config.yaml
n_layer: 8
d_model: 256
n_head: 6
n_kv_head: 1
head_dim: 32
d_mlp: 704
vocab_size: 2048
activation: "swiglu"
norm: "rmsnorm"
norm_place: "pre"
norm_eps: 1e-05
positions: "rope"
rope_base: 10000.0
rope_fraction: 1.0
qk_norm: false
attn_scale: 0.177
bias: "qkv"
tie_embeddings: false
parallel_block: false
init: "normal"
init_std_qkv: 0.0384
init_std_o: 0.0
init_std_up: 0.0384
init_std_down: 0.0
optimizer: "muon"
lr: 0.00863
lr_mult_o: 3.0
lr_mult_down: 0.7
beta1: 0.95
lr_head: 0.00612
grad_clip: 1.0
warmup_steps: 200
schedule: "wsd"
decay_fraction: 0.853
decay_shape: "linear"
final_lr_fraction: 0.0
batch_tokens: 32768
seq_len: 256
doc_mask: true
z_loss: 0.0001
train_tokens: 380400000
steps: 11609
dataset: "wikipedia_en"
MLP neurons of a small language model. Each row is named by its layer, matrix (gate and up: input weights) and neuron, and shows model dimensions 80-175. Each number is 128 + 32 x the weight over its row's rms, rounded and kept within 0 to 255. A neuron's up and down rows have the sign that makes its largest values positive.
After each neuron's rows, "fires in" lists the words (lower case) most often at its 100 highest values on Wikipedia text that the model never trained on.

L2.gate40 [ 93 151  64 176  80 137 121 165 131  81 101  92 176 173 149 116 193 168 136  91  86 107 105 154 119 146 128 122 116 147 123 135 195 140 108  43 176  83 169 147 121 114 179 171  93 157  98 140 110 172 151 131 149 153 104 141 118  76 157 120 119 122 149 124 117 132  73 108  84  91 138 161 127 175 128  94 100 142 155  99 125 161 144 150 121 124 109 138 151 124 166  87 112 131 119 110]
L2.up40 [ 79 182 127  67 139  85 126  60 153  83 103 117 117 151 116 167  54  82 128 121 134  92 121 148 115 163 115 135 142 103 174 101 158 152 149 160  89 125 126  91 159 145 145 111 104 127 167 141 200  65 131  95 133 195 191  99 113 105 130 187 120 149 131 103  75 166 165  72  44 109  98 129 121 110 175 132 135  83 133 120  93 105 112 116 138 136 135 206 141 141 170  94 118 111 150 113]
fires in: "that", "same", "this", "following"

L2.gate626 [101 121  56 130 105 147 153 137 116 136 161  72  56 136 117 124 149 102 111 173  77 135  88 119 151 181 142 131 158 104 145 115 107 120 122 136 218  81 140 118 126 160  90 143  71 150 131  96  71 137 184 125  82 170  75  85 109  79  70 163 150 159 165 179  97  94 143 107 125 136 132  93 140 144 114  96 134  99  83 125 132  54 131 124 143 164 145 109 120  95 144 109 138  70 142 122]
L2.up626 [ 84  77  55 125  99 112  60 118 122 105 177 104  60 193 119 131 157  90 201 131  95 157  96 150 127 108 118 139 146 150 145 129 158 116 141 164  77 114 132  98  57 164 113 147 162  98 141 125 129 157 160 127 132  88 119 139 111 139 139 146 157 152 135 103 110 121 133 161 145  97  41  88 181 154 160  85 170 111 176 146 130  48 132 120 135 144 168 136 122 174 128 108 107 101 126 160]
fires in: "one", "a", "each", "according"

L2.gate281 [132  94 118 117 130 139  77 157 134 206 130 133 141 158 103 150 127 119 129 193  88 122 103 184 155 131 147 167 127 158 138 140 128 165  70 116  15 130 145 126 144 104 159 134 122 189 157 141 137  92 118 123 119 156 123 124 125 124 100  51 182 148  31 102 173 159 115 122  97 148 115 142 125  76 128  68 115 161  83 122 178  87 112  77 182 164 142  82 142 158 126 142 130 136 126 107]
L2.up281 [206 121 128 113  99 101 125 141  90 173 162 136 162 191 131 138 129  41 130 171 157 168 151 114 173 195 172  99  92 126 113 134 166  94  87 109 177 143 145 138 179 150 138 128  50 105  75 119 177 151 120 123 173  74 112 131 153 155 149 134 206  78 152  86  87  90 131 106 106 149 134 118 104  83  86 141 136  60 126 135 167 149 136 141 152 132 133 125 103 165 187 130 122 133 141 192]
fires in: "middle", "chrysopsyche", "late", "date", "website", "died"

L2.gate467 [ 93 125 155 135 123 203  66 134 125  97 143 102 142 141  93 173 156 138 127 141 149  74 104 171  86 130 172 109 226  69 114  72  90 101  96 116 157 112 118 113 123 112  61 187 166 157 123 155 135 158 170 197 123 182  84 148  91 118 141 136 145  98 123 106 144 120 126 119 108 129  99 151 145 101 152 181  84 148 118 109  51 154 141 111 205  79 158 140 155  73 164 129 146 157 107 120]
L2.up467 [ 96 132 169 147  85 159  99  89  82 122 145 146 123 135 121  96  86  92 108 106 123 100 115 173 151 139  78  55 101 183 173 127  94 127 132 118 139 122 139 109  87 143 154 134 111  88  78 136 102  89 170 141 153 152 122 161 129 156 150  77  39  98 132 111 162 113 123 168 162  90  76 155  84 120 134 155 139 152 133 138 118  60 184  68 110 156 190 119 128 109 132 158 105 161 128 169]
fires in: "when", "if", "while", "although", "though"

L2.gate590 [ 90  79 119  98 158  89 121 170 112 182 112 162 107 144 105 194 109 138  83 136 129 160  86 211 130 121  92  99 176  94 166 144 186 106 139 123  45  94  98 146  98 120 154 129 113 139 135 123 106  95 159 145 110 126 114 164 185 143 120  96 118 188  70 122 139 151 168 133 201 149 172 133 115 134 134 128 203 187 184 113 136 101 115  82 145 116 147 118 102 150 199  78 184 123 150 179]
L2.up590 [129 109  99 166 114  61  76 160 106 132 137  88 107 139 146 224 104 114 136 141 111  39 128  98  79 149 113 134 117 147 153  73 147  75 157  78 137 113 174 114 108 166 128 173  84 185 100 106 129 175 108 110 102 119 105 118 107 102 133 156 155 144 138 117 133  87 161 123 131 202 152  90 137 158 101 103 136 184 184 102 159 114 137 127 185 104 121  84 137  78  69  86 118  77 137 141]
fires in: "two", "some", "most", "these", "many", "three"

L2.gate131 [151 102 143 121 104  91 101 162 153 121 156 126 140 126 140 138  77 101  98 123  77  61 100 122 121 170 179 109 113 129 157 167 150 106 132 166 187 122 162 111 130 149 122 157 199 108 155 118 113 107 167 110  65 187  78  75 145  63 116 159 128  94  99 165 120 136 185 180 139 172  96 118 111  81 139 170 136 121 162 182  86 150 163 111 136 173 143 170 151 154  71 122  92 145 130  95]
L2.up131 [157 136 109  80 149  78 104 131 135 146 139 129 108 139 191  96 105  75 102  99 103 125 129 124 186  25 106 120 117 135 150 120 124 160  41 174 170  67 149 137 154 126 123  96  77  91  44  96 131  84 131 171 153  92 149 142 167 129 154 164 167 114 142 128 126  99 134 128  74 159 147 116  84 139 137 160 162 174 155 128 113 176  82 135 212 144  68  93 110 129 168 121 155 124 115 149]
fires in: "well", "average", "research", "year", "aut", "awarded"

L2.gate573 [ 84 133  98 124  91 161  91 116 116 106 126 176 157 155 130 193 177 133 157 127 113 194 115 110  99 123 157 159 135 119 147 130 121 166 164 108 138 146  81 152 119 146  98 188 168  89 130 162  61  92 255 151 119  93 138 194  98 139  95  96  93 140  89 193 117 112  47  82 122 134 137 156 129 136 177 108 122 110 142 157 136 119 163 138 149 112 151 107 123 128 160 126 170 141 105 151]
L2.up573 [ 78  90  82 138 127 189 138 155 178 134  77 156 147 140 131 107  93 138 159 166 110 122 149 113 148  50 172 107 115 115 102 142  96  92 159 144 182 161 196 123 117 130 110 125 114 136  60 172 191 111 121 133 179  66  65  83 100 114 138 108 144  68 120  95 102  92 138  72 166 123  70 116 144 143  75 111 151 144 208 120  76  78  91 104 127 213 134 119 148 127 163 116 140 150 115 166]
fires in: "one", "each", "west", "forest", "now"

L2.gate146 [108 106 114 111 141 120 102 170 133 198 111 138 132 130 100  65 101  93 163 122 120  90 121 106 108 111 148 119 150 146 158 139 166 139 124  93 101 155 203 142 129  92 100 174 125  94 143 150 154  88  93 103 115 112 193 121 107 138 115  66 137 195 121 154  13 135 134  96 103 140 131 155 108 110 158 159 134 153 119 111 169  84 115 115 140 108 172 148 128  55 131  82 101 109 128 108]
L2.up146 [115 148 171 128  96 190 151  83 111 141 160 158 119 146 138 131 121 119 140 123  95 161 151  95 139  31 163  92 147 122 111 124 105 139  99 164  80 143 187 121 101 155 116 104  81  79 168 184 133 124 120 134 161 147 103 126  89 102 121  84 125  83  69 139 122  91 111 129 136 140 181  92 136 186  62 158  83  65 109 152 176 101  64 129 132 102 149  65 176 138 141 159 128 104 141 122]
fires in: "league", "season", "series", "nll", "war"

L2.gate581 [ 69 157 158  72 177  93  79 129 143 148 195 115 184 113 167 160 133  86 121 115 134 113 117 129  97 199 135  83 102 151 126 117 144 130 125 187 104  59 122 131 165 138 119 173 107 140  90 157 146  65 114 185 109  88 175 104 159 122 137 186 147 147 151  77 132 147 134 132 170 131 131 102 145 110 141 144  83 133 187 112 137 157 159 135 132  97  98 148  56 159  99 113 149 112 121  87]
L2.up581 [108 180 161 143 102 149  71 128 125 115 136 152 147 140 135  96 129 129 118 119 155 111  70 151 147 175 159 113 131  96 151 125 137  80 129 105 122 150 124 111 106 152 168 126 115  93 139  85 127  62 171  56 103 154 119 167 162 180 135 137 137 133 135 155  42 154 104 150 138 155 126 141 107 217 150 163 115 118 139 173  79 115 149 128  90  33 110 140 151 110 130 184 184 188 178 162]
fires in: "when", "where", "debut", "while", "although", "debt"

L2.gate251 [128 133  89 160 179 105 102 141  84 151 113 132  63 125 123 100 136 177 136 128 110 152 147  95 135 135 157 111 142  70  90 177 149 135  67  54 160 156 150  94 131 130 121 158  65 168 145 124 164 144 124 118 109 103 107 175 100 137 119 133 153 109 100 135 148 129 127 154  89  28 137 113 167 255 114 119 106  71 140  65 141 152 106 146  81 214  91  83 125 124 136  84  94 151  99 197]
L2.up251 [112 150 159 147 119 118 152 108 151  76 160  89 167 118 119 160 148  97 115 162 119 132 136 107 117  98 127  99 111 125 118 123 137 156 168 162 214 183  71 147  95 139 120 115  89 153 130 160 138 122 138 180 152 146 148 130 123 120 128 143 125 136 136  87 131 175 131 166 146 134 170  82  93  68 172 135  73 133 124 146 132 134 107 168 114 117  80 137  93 139 109 110 137 119 120  93]
fires in: "that", "which", "what", "saying"

L2.gate549 [ 90 117 118 109  79 162 112 131 139 183 183 130  73 143 170 124 124 139 116 166  93 117  92 138 154 110 174 104 183 114 142  93  83  94 148 114 126 153 113 187  63 109 157 173 200  92 124 136 177 126 138 133 127 131 120 122  58 106  96 153 141 187  68 119 150 128 153 164  56 155 163 158 139 129  64 128 130 230 134 164 158 141 127 122 125  91 140 124 170 124  93 159 129 108 112 112]
L2.up549 [112 139 119  80 151 199 154 123 122  76 179 108 128 122 111  98  98 137 124 130 120  99 112 111 106 142 138 113 183 176 158 125 117 134  79 144 112 129 114 151 137 128 130 102 116  66 103  86  74 162 122 114 161 116  75 192 123 100 110 123 176 113 153 143 138 137 110  95  89  83 124 100 150 136 121 157 157 123  99  94 115 157  98 150 177 117  91 177 176 153  55 121 114 178 161 109]
fires in: "she", "have", "has", "had"

L2.gate104 [ 76 169 131 156 137 181 104  93 158  98 136 122 104 172 129 127 135 110 144 101  80 128  64 119 114 108  65 122 163 159  96 116 122 124 183 158  89 127 174  97 119  79 173 117 151 125 148 141 131 114 143 123 162 170 142 154  74 111 138 104 169 139  99 139 141 156 136 153 121 123 161  87 187  74 136 118  92  86 100 151 105 153  96 142 112 159 116 101 112  54  96 135 136  84 216  90]
L2.up104 [146 130 137  83 127 145  95 127 155 132  90 113 157 150 194  90 140  52 109 128 176 165  81 109 121 154 104 126  86 131 104  71 121  92 149 154 158 139 130 149 151  71 147 156 146 102 155 161 136 144 184 136 163 152  75 145 101 139  95  97 130  92  83  86 121 131 168 196 124 180 125 117 107  98 117 111  93 120 130 186 130  83 123 141 124 153 119 254  79  98 158 100 145 110 164 106]
fires in: "at", "reached"

L2.gate44 [119 146  86 114 117 125 164 121 116 149 159 152 144 155 126 154 166 146  76 143  75  90 100 122 138 134  90 122  84 127  78 111  91 147 144 128 141  75 104 151 142 154 113 148 109 103 157 141 113 133 110 114  84 114  73 130 166 129 158 156 122 167 152 135 115 114 154 135  95  96 137 169 152 195 169 149  91 143 138 155 178  83  73 148 119 149 121 110 134 112  85 104 143 127 101 139]
L2.up44 [112 151  61 127 138 125 112 133 176 120 141 147 117 151 112 146  81 108 169 111 121 113 170 147 129 156 102 137 172 103 167 127 127 112 163 126 134 144 142 164  87 111 152 152  94 100 174 157 121 156  45 145  84 196 144  99 120 102  96 150 147  88 113 114 145 122 108  97 144  97  80 145 152 133 112 145 141 114  46 137 141 139 186 147 122  52 143 143  96  95  98  66 143 188 158 132]
fires in: "the", "love", "life", "this"

L2.gate404 [126 102 155 149 119 140 125 120 155 100 133 113 167 162  90 168 160 126 115 153 120  73  82 132 142 124  71 119 166 103 151 144 135 143  77  61 149 138  92 133 125 159  73 130 132 115  91 140  82 114 111 134  10 147 133 111 145 135 140 116 131  86 135 138 190 168 168 109 127 133 146 116 176 143 107  80 109 134 112 120 206 130 190 152 102 107 124  98  98 131 114  64  81 115 138  99]
L2.up404 [107  87  78 153 133 102 114 127  98 127 125 131 150 153 142 190  92 103 112 170 163  84  80 131 146  86  91 139  74 144 122  90 153 119 149 109 141 139  88 160 160  92 123 155 146 151 194 141 157  78 126  75  85 119  97  68 152 104 174 103  72 109  89 115 134 155 115  98 172 100 135 131  88 150 144 136  29 157  84 100 161 128 129 106 112 155 111 130 177 114 112 129 123 152 157 149]
fires in: "which", "what", "there"

L2.gate215 [ 95 159 158  91  85 105 106  89  74 107 168 129 105 183 113 127 141 118 199 161  94 143 152 140 160 162  89 155 113  99 188 154  94 126 114 131  94  80 144 135 116 152 110 168 144 134 136 132  67 105 138 102 137 101  93 178 126 146 137 110  94 123 164 154 208 178 143 144 151 133 103 160 134  89 130 170 111 122 155 151 130 157 182 175 128 136 156 129 151  93 153 170  95  87 136  93]
L2.up215 [ 84 147 128 214 190 117 129 150  90 122 110 159 129 137 141 154 136 117 141 103 114  96 142 121 118 104 124 145 133 181 145 107  81  99  68 143 130  90 105 152 209 151 117 107 124 107 116  94 104  81 194  93 122 101  49 120  58 128 139  95 169 115 114 120 156 119 100 115 124 100 133 199 154 150 117 124 100 107  90 132 124  70 136  63 113 112 154 142 159  87 119  85 112 121  70 170]
fires in: "but", "and", "if", "as"

L2.gate80 [106 127 123  91 126 120 122 197  82  81 173 119 175  76 128  73 155  86  77 123  96 118 145 178 116 105 119 118 137 198 171 132 152 132 163 117 184 149  61  84  77 108 114 191  78 172 104 105  51 163 133 155  93 116 151 130 203 196 139  97 108  91 117 122 133 103 126 166 134 126 147 100 160 141 157  79 122  67 135  98 135 117  66 176 113  77 143  93 145 158 153 118 135 105 141 123]
L2.up80 [160 172 121  84 131 140 110  97 109 181 188 132 175 101 145 130 176 127 127 144  78  88 153 117 138  99  68 150 106 166 131  90 116 126 127  82 128  94  84 103 140  99 150 192 132 128  94 107 124 194 103 166 118 148 149 101 139 138 185 143 190 134 156 120  71  59 153 183  69 156  98 100 155 150 168 170 185  86 128 162 112  77 110 157 115 124  89 129 115 129 141  32 153 135 109 151]
fires in: "it", "this"

L2.gate629 [136 142 126 165  90 228  91 127 130 118 139 164 133 186 122 119 138 102 133 138  91 134 144 146 139 134 145 132 162 147  89 126 172  85 177 140 111 119 143 118 105 102 120 168  88 152  78  76 122 126 119  92 142  90  56 163 115 137 126  84 110  73  78  94 188  96 124 105 108 148 162 126 121 112 197 109 164 133 117 141 124 132 170 122 121 143 133  81 150 102 180 161 128 187 108 115]
L2.up629 [109 126 169 166  58 218 116 118 222  77 181 127 137 130 147  96  99 147 118 102 164 129 163 148 114  94 100 154 137 128  98 131 143 157 138 162 181 112 141 116  55 152  92 138 119 132  95  80 169  91 157  96 182 161 129 115 135 161 186  74 191 119 133 187 171 123  96  83 109 123 155 105  89 151 142  77  47 120 149 106 144 135 128  92 166  75 145  88 190 127 114  91 120 155 119 166]
fires in: "in", "during", "from", "as", "by", "on"

L2.gate521 [105 149 142 107 175 204 112 144 138 157  89 140 137 109 132 154  88 151 160 119 153 125  26 132  77 133 118 163 117 129  67  79 122 130 100 132  47 119 138  88 119 123 118 160  88 104 116 194 186 152 140 150  85 157 135 130 163 154 143 136 158 188 219 111 135 132  57 128 163 114 103 146 191 178  91 143 115 123 156 157  82 131 112  80 149 116 147 161 106 128 135 116 121 100 128 159]
L2.up521 [137 104 144 135 138  71 166 144 115 116 172  92 101 112  81  90  68  90 165 108  42 148 134  99 119 109 124 172  82 107 132 151 132 160  87 133 156 118 149 127  73 114 105  52 107 106 133 174 120 122 180 127 130 120  93  86  88 104 123  96 144 157 109 102 100  72 172 144 140 117 114 123 114 100 167 122 142 142 104 137  82 153 189  52 124 126 185  52  89 118  57 148  65 153  91 125]
fires in: "as", "instead"

L2.gate269 [143 101 152 117  95 139 146 184 104 109 130 153 148 193 116 122 156 151 100 153 147 117 120 133 149 133 141 118 175 113 140  89 181  66 134  70 102  97 171 134 151 158 148 148 137 103 104 148 161 117 142 142 133 131 107 103 138 157 170 181 140 123 192 170 174 100 133 153  99 202  97 168 127 129  84 134 166 156 104 183 120 101 108 196 147 117 117 151 125 136 143  40 149 134  74 164]
L2.up269 [113  74 122 161  90 158  80 111 132  90 159 126 148 132 109 106  81 135 104 137 146  66  98 141 152 114 152 139 143 221 151  88 197  84  95  73 118 122  82 124 150 176 105 146 147 114 133 112 146 129 104 110 101 115 139  95 143 116 169  98  95 148 133  91 139 113 140 138 149 116 163  94 113 166 131 155 130  77 180  97 123  76 170  68 166 124 137  78 103 107 183 107 163 112  51  23]
fires in: "under", "as", "joint", "by"

L2.gate119 [104 124 109 172 118 155 101 105 165 155 158 167 109 172 157 103 219 130 157 142  72 132 101 114 102 144 145 132 118 139  59  57 105 148 153 121 131 192 105 161 116 127 113  84 147 138 174 132  22  69  88  60 201 167  78 148 106 119 161 141 122 152  84  57 219 138 118 126 108 221 147 128 109 137 148 127 171 128 129 130 157 110 107 111  95 162  97 117 127 101 110 152  82 178 140  93]
L2.up119 [100 128  96 121 110 111  70  71 115 129 152 160 143 135 170 191 127 138 142 124 140  84 138 117 148 143 120 115 185  89 127  88 198  95 201 114 154 148  90 120 119 133 100  75 184 162 113 114 124 101 148 133 170 126 102 121 140 176 161  78 125 140 150 103 100 112 132 101 141 130 143 106 100 119  74  86  85 146  99 146  84 122 152 129 150 149  81 115 122 172 156 111 157 101 169 130]
fires in: "made", "wrote", "taken", "given", "gave"

L2.gate37 [ 85 114 131 166 148 174 110  84  67 156 131 149  67 151 130 105 145  95 134 140 136 130 109  79 131 166  98  70 187 156  70  95 135  87 105 123 176 101 150 123  51  95  73 140  99 160 130 155 117 160 128 102 172 115 150 150 122 102  34 185 172 146  82 155 147 134 158 172  91 102 166  69 204  70  83 152 127 143 153 129 138 130  94 139 145 108 131 199 158 165 133 151  92 164 122 144]
L2.up37 [144 161 128 159  98 113  72 128 150  79 129 135 105 144  87 153 110 171 156 139 139 115 117 140 189 139 106 110 163 152 207 143 120 137 138 166 195 106 139 130  66  60 117 139 138 135 133 106 103 170  96 128 132 150 120 170 161  41 123  80 103  95  94 163 153  62 103 110  91  89 179 120  85 125  90 116 176 111 147 130 109 146  94 124 190 123 156  80 133 104  71 152 104 210 127 153]
fires in: "has", "have"

L2.gate582 [112 100 153 141 142 107 177 136 147 100 114 126  76  89  85 121 188 129 137 140  81 120 101 133 114 158 138 138 132 123 117 113 105  97 140 181 143 115 170 101  91 138 136 128 134  50 217  89 133 131 119 175 133  96  99 142 127 165 140 185 156  99 199 113 113 122 220 167 164 190 159 136  63 144 134 102 109 131 152  79  92 122 176 200 190 140 125 145  88  81 184 123 130  82 155 136]
L2.up582 [ 60 124 115 119 139 122  93 139 128  75 129 137 130 139 173 179 117 140 109 124  90 154 163 189 121 128 173 106 137 182  93 159  79 111 158  92 123 146  99 152 105 150 117 187 147 127 150 120  87  63 130 170 116  84 103 105 100 140 125 161 154 104 116 122 157  75 134 185 136 197 160 149 115 172 125 153 200 166 148 111 145 100 132  53 134  98 122 126 140 190 154 123 201  90 172 151]
fires in: "some", "many", "any", "much", "little", "maximum"

L2.gate53 [ 84 102 105 120 177  80  85 169 138 113 130 128 123 149 163 157 181 144 122 166  48 107  99 113  89  96 134  80 119 108 171 110 122  87 165 128  59  90 102 169 102  72 133 112 103 148 143 132 132 111 192 124  62 111 131 121 159  83 103 130 106 162 103 165 119 137 150 200 120  72 148 103 184 141  81 134 148  77 149  25 154 152 143 128  71 117 105 161 101 137 125  38 154  95 126 141]
L2.up53 [ 96 101 112 132 124  61  60 168  83 113  70 136  92 112 199 187 202 165 136 164 134  83 120 113 196 181 129 108  92 163 120 103 156  81 180 130 143  90 156 150 108 114  95 146 104 111 170 112 112  59 170 125 159 135 112  86 120 138 152 145 151 168 130 114 122 156 183 105 126 121 133  86 141 118  81 101 141 114  37 109 167 136 174 170  94 126 102 111 159 134 142 151 100  60 131 138]
fires in: "there", "following", "what", "without", "throughout", "then"

L2.gate184 [162 137 184 144 133  78 137 141 143 120 175 109 152 171  51 108  84 109 125 111  86  78  82  62 138 141 105 107 135 176 142 145 169 160 133  69 117  95 132 134 140  81 161 112 155 135  95  99 167 118  98 139 118 120 160  53  95 170  70  86 121 152  95 110  93 112 179  92  90  72 194 108 125  77 131 116 118 203  95  79 138 128 110 119 135 135 173 120 118  96 130 105 177 109 161  99]
L2.up184 [107 157 103 118 107 122 126 150 136 136 115  69  76  93 113 158 141  87 147 151 104 145 118 111 165  70 124 117  90 130 157 148 105 141 104 167 135  84 143 205 141 159  93 176  69 137 119  82  43 178 145  86 157  83 159  50 128 121 140  89 105 156 132 104 140  90 103 229 117  96 170 120 121  96 119 116 112 131 153 101 126 119 124 109 132 120 153  93 132 140 138 158  89 162  85 132]
fires in: "born", "website", "married", "candidate", "late", "traditional"

L2.gate681 [161 186 115 122 119  84 119 149 134 102  95 119 106 169 149 188  99 110 116 143 134 110 123 145 163 159 149 113 154 154 131  99 107 130  99 142 152 174 158 190  77 133 133 151 133 130 156 150 101 111 116 142 105 112 172 125 103 136  80 119 164 102  87  81 152  58 135 113 137  47 133  85 157 178 149 165 123 118 122 123  88 121 152 152 108  74 116 127 120 132 159 111 198 191 117  70]
L2.up681 [165 132 107 130 142 118 140 190 115  79  58 148  94 147 104 116  51 171 102 162 143 114 169 124 149 182 175  55  95 113 138 120 130 120 141  82 176 107 152 126  94 158 161 143  87 163 179 141 101 137 144  90 148 137 159 146 104 132  76 113  82 168 103  95 125 127 129  50 107  96 144 135 103 112 113 153 183 148 180 121  82 122 127 180  86 123 135 121 104 154 189 110 108 153 157  69]
fires in: "born", "early", "late", "since", "founded", "until"

L2.gate82 [125 147  95 126 114 128  64 159 107 112 125  96 123 103 143 183  66 120 176 130 177 108 108  92 144 135 113 148 144  61 172 126 186 141  86 133 148 131 168  96  97  77 121 154 119 153 109 101 144 109 146 105 164 136  96 128  78 150 139  86  70 125 102 147  66 107 129 117 157 234 139 149 186  93 137 127  68 141 138 188 108  70 120 109 145 150 147  97 138 105 146 159 115 128 139 117]
L2.up82 [123 127  90 175 108 157 118 111 154 155 134 142  60 131 160 103  79 183  77 139 162 136 126 116 114 170  62 126  94 106 148 124 161 144 157 115 138 175 144 130 108 128 110  68 110 181  88 108 139  98 144 123 155 138  79 159 133 147 162 157 150 135 148 144  83 121 105 112 129 124 147 149 164 103 155 138  87 113 140 139 141 137 125  52 156  99 129 116  81 114 158 128 178 207 138 105]
fires in: "would", "did", "right", "could", "committee", "might"